config.yaml
n_layer: 10
d_model: 384
n_head: 3
n_kv_head: 3
head_dim: 64
d_mlp: 1536
vocab_size: 2048
activation: "tanh_gelu"
norm: "layernorm"
norm_place: "pre"
norm_eps: 1e-05
positions: "learned"
qk_norm: false
attn_scale: 0.125
bias: "all"
tie_embeddings: true
parallel_block: false
init: "normal"
init_std_qkv: 0.0228
init_std_o: 0.00721
init_std_up: 0.0228
init_std_down: 0.00255
optimizer: "muon_variant"
lr: 0.0107
lr_mult_o: 0.821
beta1: 0.95
lr_head: 0.00634
grad_clip: 2.0
warmup_steps: 200
schedule: "wsd"
decay_fraction: 0.822
decay_shape: "linear"
final_lr_fraction: 0.0
batch_tokens: 131072
seq_len: 512
doc_mask: false
train_tokens: 599100000
steps: 4571
dataset: "wikipedia_en"
MLP neurons of a small language model. Each row is named by its layer, matrix (up: input weights) and neuron, and shows model dimensions 80-207. Each number is 500 + 50 x the weight over its row's rms, rounded and kept within 0 to 999. Numbers have three digits each.
After each neuron's rows, "fires in" lists the words (lower case) most often at its 100 highest values on Wikipedia text that the model never trained on.

L2.up525:503505541447413428447513512485500548476482523394465506572483506453428445525514481543516447501544499424506532444491516444629494520533445423565497653449493451471517425457531577390586464504535497507388487428482631440489488493506554523438578578539485466466471475471513514490455494543393452428489475503513495562527560448596482388539587487520520553507472382480530531600482528534475534492449
fires in: "from", "chromosome", "since", "by", "originally", "trombone"

L4.up919:495378553529485620493555429462484451566540508508435466427593488390455481530460453495481415465506548455550447569516456410498544520562444493503471437514563430487462482557495576478576547510515545552518538456545517605521471428448540566509478399525510488471501419451561472609500387504491405547523496507514510476517388531572496483529493454459492548490491406527619509461379551495510564488523
fires in: "january", "february", "july", "september", "december"

L2.up1475:554434512499441509600401454420530509530484504440432539530435457450446496420510536598466503455426585548509499545480472443496471488442504555536616491509482546433489579491508493466477523499451476454531558450554619506454490499448482448497520531450484437491516482556457559462455414513604493524496476472591520557543501407449570396507421449501563449526554496440505554573494528526473512513500
fires in: "be", "was", "appointed", "decrease", "become"

L4.up246:642439510523514440473457487471602484452484486457520362535521431543481506524497422447516472429532566425510445540490393566472503506569555505612486468444519504471492510462490566513420450450472501507522403475543482506538473498506506534504432499497553483540558460481553493414503426599528520552430534485561519477558530466414564486577459550421519477495524495407474506492441463496398489546496
fires in: "was", "with", "were", "are", "by"

L2.up1156:603490499452529447585450552530493462506534433475412528472512462552521493477582526425498524554539502505464489527549436480433505534529494450452531413547425577556501508519468569473518498542500484428504566479493485542528478511571472492451485458466509412528474535500438462468488552552423454521460517502508505435589477591465577575586498440521476521469547619503508519559571400452548485531509
fires in: "his", "her"

L6.up336:398562467495481458549532512555507507539505596524442521549473453538508407408543490452464526489448558428568429513545545552474537533528528619509523517517504466511595641588462558517451441389592542534536436533490451519501471386427440526444458562550546525519417496559644513430436507497564542502523490568558499551517403519458515443531440440396506512404566499515483544533501542531415541515615
fires in: "a", "carolina", "america", "florida"

L6.up1074:405452487471557481494608481482530387565490600552504433560512408517453448443526462565540466467486503486457535524455530466548472568471425487544471494471560534587543514567447435461498584513558567608515458469488524630534461581530502581469486491504430445495477519542495515415520469494513591509556515553486550474493548405504512546573404488512535465526484554495582475437502458594447493535595
fires in: "later", "before", "while", "when", "since", "time"

L2.up61:496423404535578507464588562488449482578458514564491448431580510507575503511503518603426529599452536502433530523415432444532441504498459547496489615469563449471565519575573501551463442499481464587461522443546563536453498498448452491499439558529533498516498520502442469507479477507462503450404377508500385546490466520516502487600492440458550570453539579432527546502491452530494541565470
fires in: "under", "s", "us", "open", "usa", "united"

L2.up233:493533510434518539535568488491489480594544456399528493618381442490481565426479555473600455556550510505480439469461547502376566464541427415484488399445457465492512546530436478592536508371499552507470482575480567454491407484581529477510451482546553562581501566592522449542447476499503403494540540552475523529469556541436501526527436394506524509475577574551493510458451480457517582448467
fires in: "of", "george", "edward"

L6.up329:513503522551400521481464534445471415514574521624529563317477489475436463443371545428467466529455508505600585404496541567493492438515513477405495434454458536497480485412549491491494528461528497565451518364530580445559472517543507488394501439419543477501529451503438496520456514506485476514527514593484482492499475449609533548520497555505514492484435446543550485480497464541436530560515
fires in: "december", "september", "years", "february", "january", "november"

L2.up1086:520415487534536416521457594484433451399552407585522447427571442489575501515550528450497478460478532497490408463556430469500450550487474444465572506518519430524559610497537471587526570451490424572447554419489554566465491430506459479461578468454479403558605509395526532494622501472471543524565519554505522494523522518480484496514441517486458626527428519356542502458465494439507533462556
fires in: "of", "at", "it", "that"

L2.up498:519518478525425422536360469581515477575483507453555458612468593466484478494587469572455489540421541605587589471476524511487442562429493537479482496560484470492589535562569544521508559457463488502516433514457471378441449528539491469556434494573543499453492505507508531488481447534454656520468512404405536493465470465506497488492387517534488443585440399524468547429529467500485592596357
fires in: "american", "japanese", "french", "british", "germany", "english"

L4.up281:459434465477426561436505546514447523518480511470469482518483469472546467520515577581494517472497648483559464436504512547586529547565567456564415508495516485562442510555435562408567527497525641539507643629486491425444618488484529528519416506530610503478451476421504547552517490580575476490487540516563498515472485468562411526574516488480430485507435424477480510476540625471483413467521
fires in: "on"

L6.up1038:514487461547459502407479514478601523522484564496567360480542424599504409562576490591525491478579518468542483400448466493462427560471487497502496610434468466563429444610525497540492512547569489475606514548544443487448539536523496546472405580411534462454447500511515416547508451555457467437565431511440484482466592482437541504501510493437470494476530465528497511557449427524500489491495
fires in: "on", "for", "united"

L4.up1182:526437452576482529479475456587515538467428594401565601519441478563477475409495543527457458495470438581505569453476523514511568452537473589489432574442507455562551482452589575461521439538485482456547474472449461442493450499489471497492532544463488501407452593579468584362518434530481423421501500423503463455491454525525522527458517480511502538476490451530477468492512507519466424599484
fires in: "is", "a", "was", "can", "not"

L6.up1435:517528477473415396398401447567481541468520527531519415482532489603461429409538482452537567518460560533490518432543539455492453463519501517516511530549491521491527532585541448379549511539481605463553566471523440590502508522441511546604510511603495444436431411407452567613453384502493503464557507542520538560569597445411589424502399499517456518541535499452554517463467459525557478479416
fires in: "and", "began", "started", "of"

L2.up710:483476491558525564544434469427473460458544509557507558587612493528481456531447499433423510443519410484400531481582569530484462528561547527531424458508523554485451531510478462455440504525538520533455579467641542510453450407538530547502477521564498488380513573441419506414495596478415535479535516465471467507549439392441483598571486549511410518508571471441496487433485448335464458527566
fires in: "received", "awarded", "receptors", "appointed", "considered", "opened"

L2.up1069:493501458428457449552556423545505553499505511495513528504477422532473419470587496493490550529549494483515505604535394470429585497549498469419529451474535525478505531501502473538511496418481552484481581546549527520477523484537482564515647476486497463522484521427460583485368558448438599443470562460501434403451616543437513480423491447557404510492484504526519512508492453493569449542464
fires in: "had", "have", "has", "with", "smith"

L2.up1039:513409500428485452506503512551492482413474541476453540446480456568437521445555484532482529410462523536491516556498468461537464463486503521420537534489494517456461552536408391451502519466450566517433565572532560515570542565502529540442574508485539521524478458576477540536551511559577533548532425498558453408419525465474425536464547484523565458543425550579575532482407433482430473490616
fires in: "that", "when", "without", "it", "throughout", "while"

L2.up362:584464507423485524455545473560509530573511539523461425435486502544432390569536507445375519458491488501526514503487479516490491499508486499536548472528500567410522490495451485586391541502510508450467419465508475507566555530484558462481508493550490489436392546512514418461466498555547539626502572426424548471503507440518542458461569481516550499545446476550497508499415455480590539540480
fires in: "for", "force", "india", "american", "union", "united"

L4.up219:496490542494505510377513497571539520559482467436465429433442489435495470498530563491502510430511486500474516530571471534582600487502510455508541566549483545410495509464492551518564537609556478404430487531492412513478488472531576496487573521508484463446429397492489514504435447578550565465519453508427475432455578557505396482513506451471563435499515567526454613585502535499363472549509
fires in: "on", "social", "federal", "general", "generally"

L2.up907:571357500473459521531430474566503612565454596498507459526509504418492499467504505530573508528404390587446609511512519528537489586550574499481544402490583473545483475472465526529463506547554536465555540433505496477596441435508449476448461562559544457572492456528534489457504457528549486559587483515518624455588477506426434476491474448542554471509483570510475418474526445454515420456549
fires in: "been", "and", "had", "with", "be", "was"

L2.up107:446565522438485506499485504483562517479530518486440629547556486453631479591550413442491374540553516460439566421409480427497410507490437512523557531463447582384622426569512582484484425570473502477421499579485486466503495547376587424494523409467479488545485498538422496473464458477422542524557547477530511540514486431502498475475444486514508519459569488575518439527501408515536509480618
fires in: "by", "from", "become", "title", "character", "as"

L2.up1080:503537414485517574514480547646473526405540573479497401380418523449491510537507401530521427538501498518505483551478510530459495535444547552404481584497433444524564547467569549486441491497598424525527478472508548494534420480500508382431500473507465522522622560559440461435420465558556539424598499458557475465430505508517400543587449411501531492429448562530571477505556467439500643463536
fires in: "on", "with", "who"

L6.up1093:499576459495456497496458504564536411480419414402543536501586495569532465410525511530461520495546502518540510457491400464425462545529426458530553578498442567539433371551550457537540461494443540539446499429511533551578503490436528602469487558532455487586472478556543536467510478600460500553599513542488488594484536516426469489522475522489506522482549422506552467514473496487519511526570
fires in: "of", "ger", "as", "considered"

L2.up358:483412618472549516514422533523483531516446485490500514462528483458423529533479519498434535531412488514605457442576483518484576553494534465478519509460492518499502505492549473514508518520464523555476451530569414592416564445476495440598509580581579482465558546469435451519625472529481541558498576458425517518442513477472580450518411384491538483517475528515457601493611445611556527589454
fires in: "japanese", "american", "married", "german", "british", "english"

L2.up624:489503460511507478541585496498556539539544557465541529499566621499515438522452417450642443572456504418521430495488589448535509521456531467414505533606510439570616522492533555512514501358517455490485506459453514526492520458456586533507511451496455518471502479487468462551415438548518578551412476518490510642415503512623421512522464554447534519532478501428460422456587524474495548535486
fires in: "of", "to", "that", "as", "who", "from"

L4.up167:542411529423591535450534431523434543445511511462430493464599444481458508435552411521393439516493427609472522481530559526438590470387621453537523477499533469494541478450458620483549521461507555509492595508455489557540463564469507430517423463469526454504496431475547529429523596522449534467505495475518489521490596611537463492483520426549584569380509412503512468487474528573482477590583
fires in: "more", "some", "16", "6", "116"

L6.up544:554571373507510524588507577496489538490469442412487556530513444447425413518448458530507542443490408500576462516488558483479405411541482506475532502494452483526491485440484455468513505536506544405524431462543480564476461443462505596535689470478462588447551597489509444448520412605543444523566549510356394476486494540440477426446508528427415489479493540444483506577474539406536540479504
fires in: "was"

L4.up912:460431422536401471539500580475498395496494577505489488573581508562466497480563483475377541519497487547444458451524548386481483512495470495473451462464540494426388496552527490428492488550472402435490546502485453556655523422455494407565458502493554478531579380555447394445495413423419566502507518500482582543614510446568542549573468408542540427515502545495465496480515466494553425523505
fires in: "and", "she", "he", "also", "her", "his"

L2.up1198:562535495493422524418558552467477464546514554566516456431501531505402497447508476425555503527524555459441556363483439478563467479485498434592505441492495485447435477499484477469612496451502511473493595394495548496523504521575523585504479545566540438540444532444538499466476493481513567546507428551458474574577437524427437522435514506607512475508541521547431508552514489552534406575513
fires in: "of", "animator", "due", "back", "background"

L6.up677:536509466531555490478474429509607457529495496497458510497525442498399454578467444502572491398448521543457518468478551448545502543486465434500529519554471518594441550469477437440456466473527466493527567550490490419424464407499501466435537568415573559495479560477521479486584470412406507456449446447477562561516477440616504415572477552349413494562572474424505433534546511552589505476500
fires in: "to", "2"

L6.up1183:478441433579419474485425516551499552485433469411413452535571447543550497511514524452448520528558435534569537495570509534431502599513510532447514477464641536478509543446520459553444435569609545452520440491538440446355483574441552545470497546503525529436447558516475543433525423558545440500450405608588526500533546512526476544549486519558420529493483524481450418511496495551489469535472
fires in: "a", "award", "average"

L2.up49:627505497506551482386547526445493465520583575643551530475492532462492493532576533342442452564518566518550502540525486468502504495548530498528434584468459431509486520546523488477497517495472482419520479447489615510605574510511512455467518575460500476518564470463522510504495416455533485455518538436487488473464522552490400485600586650516537444584420497554418535532547556424456444454591
fires in: "of", "that", "often"